Weights of a small transformer language model: tied embeddings.
MLP neurons of a small language model. Each row is named by its layer, matrix (gate and up: input weights; down: output weights) and neuron, and shows model dimensions 64-127. Each number is 200 + 30 x the weight over its row's rms, rounded and kept within 0 to 999. A neuron's up and down rows have the sign that makes its largest values positive.
After each neuron's rows, "fires after" lists the tokens most often just before its 100 highest values on Wikipedia text that the model never trained on. A number after a token or word is its count.

L3.gate631,190,185,245,216,131,215,142,227,258,176,180,279,182,243,189,218,221,199,209,209,186,212,169,189,228,148,160,201,181,158,240,234,192,183,179,181,239,122,219,246,187,198,240,225,208,211,223,200,242,174,233,188,191,190,167,215,192,190,160,179,265,242,206,208
L3.up631,202,195,224,169,221,199,174,223,231,206,206,215,193,194,212,194,167,191,170,179,172,195,189,132,230,200,183,225,202,212,244,254,193,196,160,186,216,146,197,197,195,204,173,202,130,173,251,235,233,174,189,149,210,189,169,220,182,205,144,227,318,188,236,224
L3.down631,202,261,205,178,177,202,146,245,188,183,264,193,212,200,176,194,177,206,151,234,210,173,177,172,240,218,162,211,197,180,210,166,184,205,232,212,237,220,289,187,208,184,213,218,176,149,229,213,269,149,190,203,182,189,226,175,236,217,165,159,282,192,217,199
fires after: "| " 47, ", " 18

L6.gate984,197,167,202,182,198,240,191,215,163,224,225,141,183,222,236,233,210,186,218,154,206,215,184,167,186,227,162,207,202,249,211,194,259,145,140,181,147,205,229,206,232,246,221,129,245,202,190,213,250,149,194,248,186,226,196,256,169,222,212,205,197,221,164,200
L6.up984,239,226,194,172,196,200,218,196,214,194,176,163,254,186,213,278,175,154,194,162,214,184,187,154,205,245,153,220,177,243,204,248,242,193,207,180,151,237,206,188,216,222,254,126,225,250,187,223,259,183,197,184,152,237,221,235,206,212,205,161,187,238,173,198
L6.down984,235,173,153,176,239,191,247,214,146,302,161,169,150,228,213,245,225,220,201,215,147,195,185,266,206,205,211,171,224,166,240,218,204,209,212,163,195,236,205,174,152,216,191,261,212,175,154,231,214,171,192,166,205,204,220,205,204,212,209,150,204,230,191,217
fires after: "\n" 28, "served " 8, "\n\n" 6, "Team " 6, "Pld " 4, "Result " 4

L7.gate163,199,195,179,216,129,238,161,147,153,220,200,196,172,205,109,225,215,179,205,168,232,230,194,174,249,173,236,162,135,157,206,224,201,173,245,204,221,226,188,270,249,191,218,188,160,204,191,168,180,223,201,170,221,236,178,208,146,180,202,230,165,216,154,250
L7.up163,184,208,213,177,192,159,201,200,212,234,185,187,211,254,210,129,193,209,195,221,169,185,203,176,197,192,180,237,234,193,239,176,227,240,172,205,144,155,200,247,205,200,151,174,232,233,199,195,284,221,144,197,188,223,225,177,198,194,186,204,232,183,181,149
L7.down163,184,196,139,195,186,214,133,167,214,234,196,253,155,169,239,176,228,242,234,176,191,209,222,253,204,179,262,162,217,166,234,245,206,244,209,181,192,211,172,174,224,271,146,225,208,183,191,173,218,206,266,198,242,226,210,184,192,238,205,246,174,147,156,249
fires after: "|" 72, "one " 7

L4.gate528,190,159,119,140,198,286,217,266,191,206,162,224,175,218,175,189,219,173,175,200,173,203,192,184,179,204,197,216,234,197,190,209,202,176,220,194,191,187,218,202,196,202,245,157,162,216,110,181,162,206,204,243,188,167,146,248,197,229,196,162,249,285,202,243
L4.up528,137,204,226,206,243,198,222,246,219,228,174,157,195,205,202,182,244,197,240,175,185,229,251,120,187,187,168,184,181,197,207,210,208,176,217,218,174,185,172,220,194,232,231,228,190,166,271,237,219,209,209,210,185,215,200,186,201,194,202,153,205,207,192,226
L4.down528,173,227,171,171,226,218,198,146,223,171,186,174,178,250,202,254,212,195,162,209,231,222,230,224,178,239,241,199,209,166,207,199,215,158,202,186,165,226,184,175,206,261,202,243,210,177,208,201,164,151,182,209,199,213,173,200,187,225,140,147,247,254,270,234
fires after: "\n" 82

L6.gate531,147,217,145,170,130,204,200,256,244,188,191,200,202,172,236,147,158,184,196,250,185,174,223,213,214,203,140,230,187,173,226,196,206,192,153,219,186,198,202,239,189,232,271,169,239,250,240,191,214,150,166,213,201,185,234,222,175,199,176,208,186,208,179,192
L6.up531,216,151,182,255,152,201,168,223,232,231,159,201,189,211,243,207,152,237,199,296,193,136,236,261,181,203,218,183,241,218,224,213,191,228,243,203,179,221,216,112,186,199,217,121,213,200,185,224,189,195,211,162,157,191,217,192,255,212,200,182,192,186,201,215
L6.down531,210,182,216,226,199,130,194,245,213,218,258,137,166,122,186,158,195,279,187,177,190,190,195,172,183,184,213,235,174,209,193,136,152,210,199,188,245,191,235,215,200,193,190,232,203,283,198,193,170,248,220,128,209,153,260,221,151,185,170,225,182,179,242,183
fires after: "G" 13, "M" 12, "A" 10, "L" 6, "W" 5, "Z" 5

L6.gate492,177,148,180,243,224,215,166,263,205,185,218,156,183,232,190,185,225,232,160,144,164,189,252,223,212,220,143,201,180,176,209,227,232,209,226,215,185,177,230,235,247,208,229,228,180,179,184,175,194,170,184,213,203,198,171,248,208,153,237,194,205,184,167,204
L6.up492,177,173,178,191,253,197,126,246,202,234,209,254,198,163,161,148,170,221,174,167,211,174,218,231,181,195,138,191,163,163,236,237,199,221,223,177,143,150,231,204,196,201,252,207,193,230,199,203,161,142,175,219,243,160,232,259,183,144,253,200,281,236,183,213
L6.down492,206,213,217,125,249,154,145,204,185,196,246,225,181,166,152,184,120,157,204,193,201,186,244,208,180,194,237,267,192,193,205,171,251,189,225,263,174,195,224,179,201,243,198,210,180,197,180,260,199,211,145,203,223,166,207,216,192,216,175,195,217,175,197,227
fires after: "| " 34, "0" 7, "00" 5, "- " 5, "\n\n" 5, "8" 4

L11.gate783,246,207,200,214,217,241,206,189,192,141,157,199,220,229,253,246,192,212,213,192,164,185,175,194,213,177,209,204,149,152,150,226,302,188,178,219,194,210,266,196,199,209,182,184,241,141,197,160,229,240,225,182,233,231,193,261,148,181,225,184,185,135,214,152
L11.up783,206,183,174,160,221,173,180,181,189,169,165,184,141,227,241,168,213,221,240,199,238,230,206,201,216,209,161,187,178,213,258,227,233,235,176,189,213,210,205,192,194,197,197,219,184,299,154,198,240,195,233,218,215,265,178,195,194,244,193,191,250,178,179,253
L11.down783,185,199,232,196,219,238,186,160,212,166,207,187,233,210,204,182,241,197,215,169,193,186,221,238,161,125,227,264,210,192,245,186,152,180,258,203,201,210,146,190,197,222,237,232,286,236,199,199,217,192,186,238,225,172,161,185,207,197,196,182,201,172,184,236
fires after: "| " 43, "." 19

L11.gate651,172,180,199,181,216,185,187,201,158,185,237,146,274,181,239,220,213,271,213,194,167,174,168,200,160,192,197,164,166,218,186,211,176,219,205,230,171,241,227,152,224,209,249,177,221,153,179,167,235,182,230,173,195,195,127,231,215,190,206,172,192,211,188,229
L11.up651,203,200,220,114,283,223,202,212,227,150,254,185,185,188,208,130,173,258,241,166,214,163,168,195,226,275,236,187,215,212,271,183,228,224,189,207,212,201,244,194,184,246,230,144,176,273,174,151,187,186,226,216,174,151,182,187,236,196,137,168,205,236,205,223
L11.down651,182,240,214,242,173,248,171,114,216,177,254,175,164,223,169,218,164,186,174,254,211,155,244,216,204,185,202,137,220,187,217,195,176,218,188,168,166,176,188,190,240,192,257,181,200,181,228,223,218,174,241,181,234,201,185,221,230,199,183,235,260,248,185,195
fires after: "| " 38, "(" 6, "; " 6, "+" 4

L4.gate782,152,186,189,184,228,159,192,219,216,192,176,161,169,188,189,211,210,194,216,207,235,143,208,200,189,208,207,211,206,191,248,212,221,184,199,203,169,191,158,233,146,188,180,229,290,206,161,209,211,188,216,186,174,318,218,182,221,218,185,208,167,244,236,229
L4.up782,229,209,147,163,145,153,236,214,202,186,211,236,214,165,182,227,170,203,178,191,132,146,170,180,187,215,214,251,232,177,189,242,161,219,230,189,182,175,244,218,252,151,237,137,172,250,215,239,205,200,192,218,206,219,187,201,178,236,212,201,208,203,191,184
L4.down782,200,247,171,199,206,204,201,232,231,160,240,168,240,184,178,208,166,185,225,257,183,157,201,224,162,189,122,193,223,182,180,144,193,206,228,226,169,156,217,181,236,216,189,188,173,247,225,203,277,197,116,219,183,256,173,265,168,279,155,207,214,221,209,143
fires after: "\n" 53, "- " 16, "'" 7, "ax" 4, "ale" 4

L7.gate474,205,210,182,175,175,208,178,226,193,219,198,200,223,180,125,194,220,234,194,196,232,259,168,248,235,191,224,160,229,172,211,207,224,208,209,163,165,225,162,247,158,227,245,172,147,163,201,214,236,231,206,212,141,204,185,258,204,199,189,146,160,189,196,251
L7.up474,255,255,186,248,217,198,276,205,152,210,196,222,231,230,174,208,208,207,241,216,202,184,221,185,203,220,204,249,205,183,207,237,210,208,190,222,152,256,218,222,199,251,180,169,199,133,160,201,190,187,273,257,247,184,120,228,223,203,210,181,245,202,195,205
L7.down474,196,236,167,207,182,192,191,222,201,239,237,214,190,184,188,237,185,217,220,176,237,209,140,243,174,186,188,162,180,197,165,176,208,229,195,192,184,194,206,175,189,237,149,201,233,149,188,218,217,223,202,244,220,261,185,157,227,241,248,162,212,122,211,224
fires after: "\n\n" 64, "- " 16, "uc" 8

L3.gate404,206,209,169,196,194,188,221,202,167,206,151,244,218,216,177,157,207,189,224,161,242,190,202,191,216,204,243,219,218,134,237,216,187,186,159,196,257,138,204,167,232,214,213,206,206,203,131,173,173,178,216,208,225,207,188,201,192,201,178,195,210,185,259,178
L3.up404,253,141,134,248,186,185,188,202,192,245,211,258,233,223,177,184,184,134,227,184,179,165,183,194,156,169,221,221,211,179,254,214,116,213,183,180,230,120,240,185,229,213,168,170,204,191,189,220,168,189,206,209,205,181,185,218,221,219,171,189,239,244,229,188
L3.down404,197,205,169,196,197,242,172,143,178,160,242,233,227,245,204,203,171,193,193,208,191,233,183,188,266,241,186,219,174,177,214,194,169,166,182,209,236,162,227,187,243,172,163,218,205,221,172,228,203,207,173,172,204,195,177,227,196,178,189,193,268,220,155,182
fires after: "| " 36, "\"; " 11, "). " 10, "\n" 8, "that " 7, "s " 4

L5.gate704,196,181,229,184,179,228,195,200,213,191,171,192,203,186,191,176,186,190,177,190,169,194,202,158,174,179,202,163,185,228,204,228,207,204,242,162,205,199,218,215,151,144,220,149,168,224,209,254,142,199,161,231,173,240,189,253,201,225,212,199,220,249,239,170
L5.up704,173,103,208,167,163,201,167,177,206,197,203,191,181,179,187,139,186,185,156,125,174,170,206,185,215,225,173,194,161,177,172,172,219,165,227,156,209,162,161,212,150,198,178,183,132,188,224,208,193,177,170,218,241,243,165,211,182,253,176,181,222,246,264,177
L5.down704,201,180,208,154,181,188,185,142,156,237,246,132,182,240,264,217,223,144,207,191,181,234,212,185,198,166,188,209,194,231,209,196,148,198,188,188,170,197,160,163,172,245,213,193,179,167,219,233,190,162,168,188,190,201,153,247,194,199,152,206,181,218,306,221
fires after: "\n" 34, "\n\n" 21, "Score " 6, "Rank " 4, "Pos " 4, "Team " 4

L6.gate884,193,164,235,198,211,237,201,197,167,189,212,184,213,180,170,180,172,268,210,206,207,218,193,221,198,226,204,174,170,180,227,238,190,195,210,223,184,262,225,217,162,232,185,188,188,215,230,255,239,162,221,176,167,210,200,276,213,177,141,224,167,174,240,193
L6.up884,191,242,226,191,209,202,221,191,193,119,183,217,182,225,192,236,211,209,230,251,205,207,240,220,190,245,221,191,194,201,157,175,156,194,249,162,190,232,229,185,152,142,160,162,176,150,228,188,228,222,149,223,213,224,186,222,177,255,127,224,197,180,202,223
L6.down884,205,210,171,187,166,200,151,296,232,210,238,210,253,198,228,208,197,209,201,207,211,186,214,196,229,234,263,234,148,207,218,202,186,173,152,195,184,216,236,183,192,211,154,209,193,162,187,182,192,216,139,126,299,216,173,198,219,194,165,154,223,181,234,196
fires after: "| " 89

L2.gate890,204,217,219,168,180,190,223,208,237,209,197,181,178,225,216,209,243,214,175,151,204,159,189,215,166,201,208,223,227,167,220,189,185,176,230,216,196,186,257,197,215,273,230,199,244,238,230,193,233,196,200,181,216,209,139,198,186,157,199,176,154,159,132,187
L2.up890,268,189,241,218,240,216,179,171,193,166,129,226,198,237,196,218,269,218,191,162,174,219,250,202,223,188,189,232,179,189,262,163,158,171,206,237,265,166,197,175,223,242,204,173,243,169,217,209,196,128,253,186,194,227,170,187,255,190,171,212,255,215,181,216
L2.down890,210,212,215,232,266,231,193,206,230,150,178,219,179,181,216,175,211,187,211,217,202,203,209,192,201,200,233,250,227,180,254,189,196,139,213,218,221,200,174,184,277,206,196,191,180,216,199,213,191,170,201,202,164,166,199,181,211,218,164,230,220,178,228,201
fires after: "| " 36, "; " 12, "(" 6, "–" 6, "-" 5

L7.gate180,162,285,146,202,224,196,218,197,137,192,194,186,144,222,196,160,199,233,101,245,163,170,230,265,230,214,209,180,235,192,200,227,190,226,185,155,195,201,170,188,145,205,211,204,198,229,245,185,227,217,229,197,132,240,199,162,173,261,222,174,143,222,215,229
L7.up180,221,201,186,186,168,216,154,187,177,167,229,199,226,162,183,191,159,222,200,162,157,230,164,275,166,180,207,255,231,205,239,209,201,225,150,222,198,167,164,198,209,202,203,190,209,198,230,258,208,199,255,221,184,218,226,183,184,250,214,214,188,215,213,216
L7.down180,180,158,189,184,190,237,154,202,220,171,270,174,195,215,245,198,124,202,204,216,208,209,175,175,187,224,256,249,201,183,210,160,167,178,199,165,114,184,195,211,240,195,208,204,200,191,261,220,141,169,214,186,227,201,200,161,186,237,172,259,232,216,159,199
fires after: "\n\n" 35, "'" 7, "; " 5, "ax" 4

L3.gate714,201,180,197,201,221,230,179,182,220,186,161,196,201,188,209,172,202,202,177,187,183,158,177,214,230,184,198,198,240,168,182,180,216,271,206,250,201,184,213,214,206,224,239,240,175,177,201,174,231,204,197,174,216,229,220,171,162,179,197,209,198,168,216,249
L3.up714,192,158,229,248,213,229,140,224,200,201,233,188,243,173,188,235,210,227,139,190,191,214,164,216,196,184,220,244,194,219,184,135,225,220,199,209,144,175,246,207,110,263,181,241,172,177,200,205,211,227,228,180,204,276,143,203,208,181,223,205,203,225,260,137
L3.down714,209,190,179,216,220,203,153,151,194,229,195,159,194,183,161,248,173,212,225,196,204,124,171,238,203,189,192,234,200,218,124,248,172,206,168,236,185,177,257,242,216,197,202,220,198,224,193,217,166,267,184,177,200,227,201,164,246,210,240,168,153,232,209,123
fires after: ". " 22, "\n\n" 13, "announced " 8, "and " 7

L3.gate236,204,203,235,254,158,190,227,205,187,108,241,205,192,235,205,204,246,205,232,200,234,204,167,221,197,197,188,191,222,200,180,197,263,225,139,187,228,237,169,199,188,161,188,230,178,152,205,206,151,207,241,183,218,208,191,163,193,222,154,270,220,205,264,178
L3.up236,182,199,253,193,191,205,156,179,189,129,255,206,190,205,201,206,209,223,164,134,147,182,268,249,242,192,161,175,149,198,241,243,203,197,203,221,199,195,178,176,108,227,204,229,193,197,198,189,213,219,204,233,246,258,188,164,220,232,141,197,202,219,185,204
L3.down236,170,220,200,237,183,214,203,205,173,194,225,154,256,199,228,158,159,193,194,144,189,205,207,176,214,155,189,226,200,214,199,194,235,227,151,219,236,177,292,179,202,199,225,227,193,198,194,220,229,216,223,176,190,194,224,163,240,177,229,192,185,196,193,162
fires after: "and " 26, ". " 12, "that " 8, "for " 8, "\n\n" 8, "For " 5

L6.gate692,203,155,214,170,167,257,248,185,221,192,172,212,145,184,264,178,275,129,192,113,187,237,228,217,193,210,190,184,168,219,191,179,252,152,175,198,244,180,199,180,181,183,254,183,214,181,173,256,132,189,207,222,218,245,187,161,231,238,199,175,194,168,191,211
L6.up692,232,150,219,194,247,230,202,206,188,200,118,194,159,208,190,192,203,174,231,172,210,219,226,134,202,174,176,166,216,189,148,190,243,226,174,187,205,209,189,173,184,201,271,222,192,187,183,215,189,195,200,160,185,247,214,195,184,254,190,160,193,216,195,211
L6.down692,228,157,209,165,186,222,183,241,183,203,231,125,189,164,225,217,208,197,192,176,189,168,242,203,176,194,184,160,195,214,142,200,192,187,180,157,163,177,134,193,121,234,209,216,245,212,180,230,196,177,184,191,189,153,206,221,225,201,177,193,196,215,263,267
fires after: "\n\n" 67, "\n" 28

L4.gate83,217,195,209,203,207,194,229,269,248,183,177,169,182,245,212,190,212,169,189,145,228,163,223,180,186,227,206,185,220,185,199,175,191,234,216,177,272,230,214,198,162,201,241,172,151,195,259,214,278,149,247,153,159,209,179,210,177,231,169,197,193,217,260,219
L4.up83,200,197,169,197,182,191,169,190,230,181,209,189,173,190,214,180,165,219,238,219,138,187,211,150,195,210,221,203,216,164,177,186,143,235,232,197,183,142,177,172,191,230,178,198,175,145,205,157,220,197,207,198,192,203,243,228,225,180,212,194,226,241,236,207
L4.down83,215,220,179,217,195,200,170,157,240,204,170,202,180,223,164,191,171,199,209,243,183,215,197,165,241,219,200,189,225,178,213,190,221,255,172,180,188,185,177,180,204,190,169,238,183,134,201,193,214,177,193,178,144,196,201,193,157,181,165,209,175,223,194,208
fires after: "| " 37, "; " 8, "199" 5, "–" 4

L2.gate520,247,196,199,207,218,131,163,210,163,181,240,155,190,164,199,184,239,223,176,183,213,223,218,223,249,222,185,160,240,159,176,215,183,178,200,164,201,191,214,213,236,184,208,226,208,213,178,226,206,216,178,222,191,244,150,152,216,192,215,152,194,198,274,182
L2.up520,224,202,147,148,201,221,179,207,198,241,243,138,220,209,171,204,158,212,220,208,180,204,199,206,223,205,228,164,208,184,222,181,207,162,228,239,244,176,215,219,178,193,175,212,186,231,186,173,245,182,182,280,233,185,180,174,194,178,213,246,191,200,161,228
L2.down520,222,177,209,175,180,218,198,214,218,154,241,218,209,254,246,134,185,217,202,226,156,201,176,222,203,216,255,244,225,177,246,183,199,169,262,178,195,185,225,188,213,193,169,214,265,195,168,196,217,185,137,244,233,210,183,198,192,224,207,199,235,295,195,143
fires after: "\n\n" 40, "=" 11, "The " 5

L11.gate897,165,215,243,214,201,182,210,221,170,225,245,188,221,248,166,237,175,206,213,176,236,206,172,229,192,210,235,217,232,162,204,183,198,210,190,206,160,215,185,223,182,184,265,209,134,160,177,166,149,211,143,168,202,233,210,187,169,178,188,220,184,167,240,255
L11.up897,184,214,216,214,122,189,212,163,200,196,277,198,222,215,196,196,191,183,176,182,218,187,225,213,227,186,206,179,196,180,180,143,205,180,234,282,210,199,255,225,220,242,212,192,187,195,162,146,251,204,225,219,287,215,144,182,257,199,254,204,147,191,179,206
L11.down897,225,195,236,130,180,186,204,229,179,158,156,187,175,202,226,230,189,185,220,183,164,230,189,242,281,201,164,242,157,198,181,179,227,171,216,169,201,191,234,215,209,175,220,191,236,172,178,203,152,244,204,147,189,180,209,179,215,235,236,143,196,275,214,220
fires after: "\n\n" 36, "\n" 10, "- " 7

L6.gate212,237,188,236,164,139,220,227,179,210,226,171,199,197,236,179,218,193,155,237,210,204,201,192,207,244,169,220,202,152,204,221,196,171,173,219,163,201,195,198,214,229,161,261,213,160,190,194,158,177,227,215,184,218,188,202,204,178,169,176,183,200,143,186,204
L6.up212,267,262,192,195,239,151,204,147,252,174,219,215,165,168,188,188,168,253,148,175,155,163,200,171,233,204,221,165,218,181,235,181,196,208,225,209,130,193,182,245,211,142,225,159,173,158,165,204,160,137,169,191,205,193,159,194,162,159,179,205,212,171,176,261
L6.down212,177,173,201,212,158,211,191,190,177,235,209,160,163,190,188,241,145,193,208,202,248,233,192,205,231,221,257,188,268,193,219,244,223,240,230,194,154,223,197,187,249,226,221,178,177,118,209,227,163,224,218,144,209,233,216,217,190,222,157,183,200,182,151,214
fires after: "\n\n" 33, "\n" 22, "As " 6, "6 " 4, "as " 4

L3.gate547,225,163,164,170,242,215,238,196,172,190,237,189,216,242,187,133,176,216,185,202,222,208,194,240,201,230,193,196,197,211,177,205,183,253,166,229,229,213,199,206,231,234,184,191,237,239,174,166,192,218,168,142,154,259,181,221,182,214,213,204,185,255,174,207
L3.up547,195,193,187,229,229,181,243,198,196,161,214,199,208,230,205,173,157,211,211,162,216,201,137,197,188,249,183,177,208,198,159,181,192,256,158,236,220,200,196,213,202,201,196,198,211,232,208,208,221,226,144,121,195,213,130,285,171,197,219,165,187,232,166,261
L3.down547,171,174,211,167,172,194,176,162,216,232,184,204,190,185,200,231,184,187,202,228,248,175,205,189,191,199,181,190,236,149,177,245,235,203,135,215,213,225,229,219,213,221,232,193,160,293,204,217,230,157,201,173,199,214,225,234,187,228,205,217,190,197,225,196
fires after: "." 56, "|" 26, ")." 6

L2.gate445,185,245,214,198,147,235,209,189,160,171,239,205,173,253,209,156,217,195,180,226,238,197,211,211,207,233,219,231,154,169,197,203,150,224,201,204,146,195,193,246,229,185,118,240,239,206,205,177,210,213,205,161,198,227,191,200,157,207,205,226,142,216,175,192
L2.up445,213,197,192,207,211,241,173,162,183,202,233,207,167,234,183,226,183,210,225,229,173,223,226,218,209,185,178,216,205,171,163,207,201,226,175,232,192,165,237,244,216,211,130,136,260,202,234,193,238,238,194,174,172,198,230,219,174,187,205,223,201,231,211,168
L2.down445,241,229,223,175,148,187,147,104,196,185,207,275,166,247,205,190,184,219,174,240,189,214,197,188,209,198,200,214,217,176,163,153,220,213,251,230,223,169,209,242,241,222,151,181,234,214,213,195,170,218,202,158,186,222,263,240,152,172,215,199,199,201,257,228
fires after: "|" 69, "." 4

L6.gate6,206,181,239,181,199,190,109,214,217,220,214,223,235,212,212,214,135,185,232,230,224,160,190,195,200,177,147,206,216,154,239,181,243,194,215,189,167,181,180,155,223,208,182,157,189,167,163,180,158,202,219,187,211,177,219,174,250,197,206,167,207,171,237,178
L6.up6,244,230,187,141,199,228,199,159,189,183,213,176,149,178,222,188,163,192,255,191,188,168,221,231,230,201,174,199,159,176,210,167,214,185,198,198,233,163,219,188,161,206,191,179,155,266,185,173,155,165,145,191,171,241,194,159,188,222,175,199,231,202,228,167
L6.down6,197,175,179,188,172,228,202,160,201,208,143,225,164,211,226,206,236,214,177,220,190,138,204,185,218,210,297,180,181,212,173,101,290,213,172,231,165,194,156,208,282,197,173,171,197,230,200,217,193,179,185,177,237,204,175,211,183,173,184,249,221,202,163,201
fires after: "\n\n" 28, "." 25, "–" 7, "," 5, "200" 5, "202" 5

L11.gate164,228,201,144,170,212,196,146,220,161,124,218,203,140,160,220,178,204,218,204,252,154,221,175,189,194,220,140,194,188,190,205,209,181,138,193,223,250,147,174,253,156,241,180,208,251,241,228,195,211,189,245,211,183,195,159,238,206,219,145,169,201,204,137,175
L11.up164,233,213,172,222,214,235,186,245,212,169,263,211,163,166,211,204,269,189,209,177,233,190,169,222,232,152,213,209,205,185,260,179,222,218,182,210,229,143,179,244,239,144,126,201,229,209,203,182,181,194,209,171,176,224,217,155,115,174,202,184,248,225,213,167
L11.down164,196,174,158,219,208,208,252,227,191,203,200,235,224,230,191,186,190,237,247,184,201,206,255,115,216,208,201,196,223,161,196,245,246,195,224,202,213,224,196,179,197,191,205,174,145,249,208,233,203,142,171,216,182,149,181,187,193,109,225,187,208,252,193,230
fires after: "| " 65

L2.gate111,207,181,221,155,221,167,192,203,225,169,263,196,171,262,225,198,241,192,211,271,238,133,171,220,212,226,230,222,167,194,185,208,181,242,185,194,235,178,191,180,219,217,163,200,179,240,199,204,215,205,201,112,210,215,184,168,215,180,218,218,173,272,217,172
L2.up111,216,207,153,202,243,197,213,253,198,200,208,238,173,262,211,233,146,187,186,225,225,186,201,199,130,211,245,200,237,209,199,165,195,224,165,161,226,201,216,212,194,194,173,220,194,172,163,158,165,235,170,167,225,164,200,207,211,211,205,257,187,244,180,189
L2.down111,154,217,196,199,180,247,151,88,171,163,208,196,170,184,259,201,207,136,183,191,219,163,200,210,202,238,243,229,204,179,198,260,258,230,220,176,215,197,168,233,187,174,225,210,165,208,209,137,187,238,179,186,217,209,215,242,205,191,203,221,271,203,189,188
fires after: "." 46, "|" 10, "===" 6, ")." 4

L7.gate385,246,216,209,212,172,182,224,250,236,106,204,256,190,190,235,183,215,211,224,208,198,195,225,204,219,212,178,188,221,206,185,186,229,172,172,135,216,217,252,208,158,188,249,171,258,208,148,190,244,253,184,192,240,239,194,188,194,183,162,138,199,168,191,192
L7.up385,192,183,224,186,201,155,207,164,255,208,200,163,195,235,164,174,179,212,194,181,203,148,280,231,226,175,218,210,160,205,206,225,153,207,169,198,190,189,152,243,191,196,235,220,168,198,283,189,235,244,227,203,239,193,199,172,150,229,260,163,223,153,187,226
L7.down385,205,197,174,154,226,197,265,190,166,230,233,230,187,255,225,195,195,216,208,199,169,237,221,220,201,173,186,166,219,169,190,227,222,219,209,166,279,179,169,234,192,217,182,193,233,209,175,187,169,223,264,198,204,227,214,189,177,198,225,184,260,184,155,203
fires after: "| " 73, "\n" 4, "summer " 4

L3.gate46,197,174,198,210,168,166,247,188,197,194,190,185,196,233,194,254,195,203,173,168,154,196,174,196,194,205,180,248,207,210,234,208,189,220,216,226,184,227,217,222,256,215,218,172,142,175,198,211,137,249,194,180,222,188,132,198,189,249,212,220,160,173,200,235
L3.up46,206,208,190,259,200,202,204,204,199,224,172,210,183,259,210,221,204,204,151,209,221,181,176,212,207,244,184,237,190,216,262,215,211,199,189,214,204,205,200,199,214,240,224,160,162,129,168,168,154,202,169,212,213,187,149,228,168,195,151,198,208,176,176,182
L3.down46,162,187,140,160,204,231,172,111,216,204,210,203,236,188,171,178,208,152,150,210,150,191,172,250,209,243,160,150,187,160,207,190,237,185,174,182,235,116,208,186,220,243,189,160,200,172,199,170,266,218,185,172,211,172,211,221,194,153,274,129,210,198,167,197
fires after: ". " 37, "\n\n" 12, "\n" 9, "is " 4

L5.gate537,189,234,243,152,218,219,160,186,217,224,149,275,222,192,197,180,219,174,198,175,181,191,192,181,237,259,217,200,212,212,216,186,250,236,243,223,215,192,213,179,181,191,274,165,188,217,179,177,169,213,172,187,198,149,138,175,236,179,202,237,152,199,257,221
L5.up537,167,236,196,184,120,171,190,166,194,207,192,237,205,192,205,162,221,179,219,158,172,198,156,231,247,207,250,232,253,184,256,218,228,220,226,205,240,198,212,187,246,193,275,173,193,209,213,231,227,233,195,205,206,211,151,203,212,171,200,208,180,204,245,207
L5.down537,223,187,188,200,227,263,248,210,196,237,205,225,216,215,171,224,178,204,189,191,213,186,203,227,203,195,190,220,181,201,210,218,190,159,218,203,181,193,190,195,233,212,232,183,174,226,162,223,193,208,202,166,209,199,224,191,189,212,213,213,159,211,233,220
fires after: "the " 17, "a " 10, "- " 8, "an " 5, "The " 5, "Total " 5

L11.gate950,158,222,196,220,218,211,212,225,176,240,144,191,235,240,216,189,235,211,165,205,182,182,181,179,219,161,138,185,162,197,182,193,206,224,181,215,183,195,204,194,184,213,147,182,213,195,237,185,223,231,153,187,205,203,201,210,184,262,171,202,195,227,211,189
L11.up950,176,195,154,157,237,199,148,257,175,239,210,167,170,188,168,176,194,202,241,187,141,211,187,214,215,210,196,207,186,211,237,174,229,208,245,203,180,207,178,215,209,196,171,254,176,197,200,224,166,211,178,199,217,180,198,195,184,129,201,188,229,150,154,254
L11.down950,159,261,191,164,240,250,179,208,157,214,186,138,216,232,202,194,222,193,150,184,142,166,220,255,189,200,158,245,163,230,213,183,168,201,216,188,179,225,211,188,248,181,217,255,141,218,236,196,251,298,223,241,233,165,202,225,195,239,171,230,193,205,194,204
fires after: "| " 50, ", " 4

L2.gate194,247,165,185,205,180,214,164,220,195,183,210,180,199,163,200,172,161,186,162,226,164,203,191,234,183,169,191,215,175,224,207,173,199,134,127,219,221,187,188,214,200,164,154,203,181,202,174,227,220,192,222,117,200,211,186,191,163,194,194,213,173,207,225,196
L2.up194,228,214,187,214,212,190,181,224,187,178,264,211,204,224,234,204,160,184,164,186,189,208,215,170,202,184,206,209,227,175,245,180,209,173,156,257,228,203,180,208,140,203,264,198,166,170,198,249,262,196,181,118,176,185,189,175,163,206,192,232,162,200,205,178
L2.down194,250,194,191,214,172,212,171,215,199,184,184,123,227,211,203,197,163,209,227,215,231,193,177,181,181,201,164,224,222,211,166,183,196,281,154,256,226,216,234,203,261,184,210,206,193,190,212,205,178,188,169,134,225,205,189,141,170,197,233,189,213,205,172,217
fires after: ". " 29, "\n\n" 15, "| " 12, "\n" 9, "ax" 5, "\n  " 5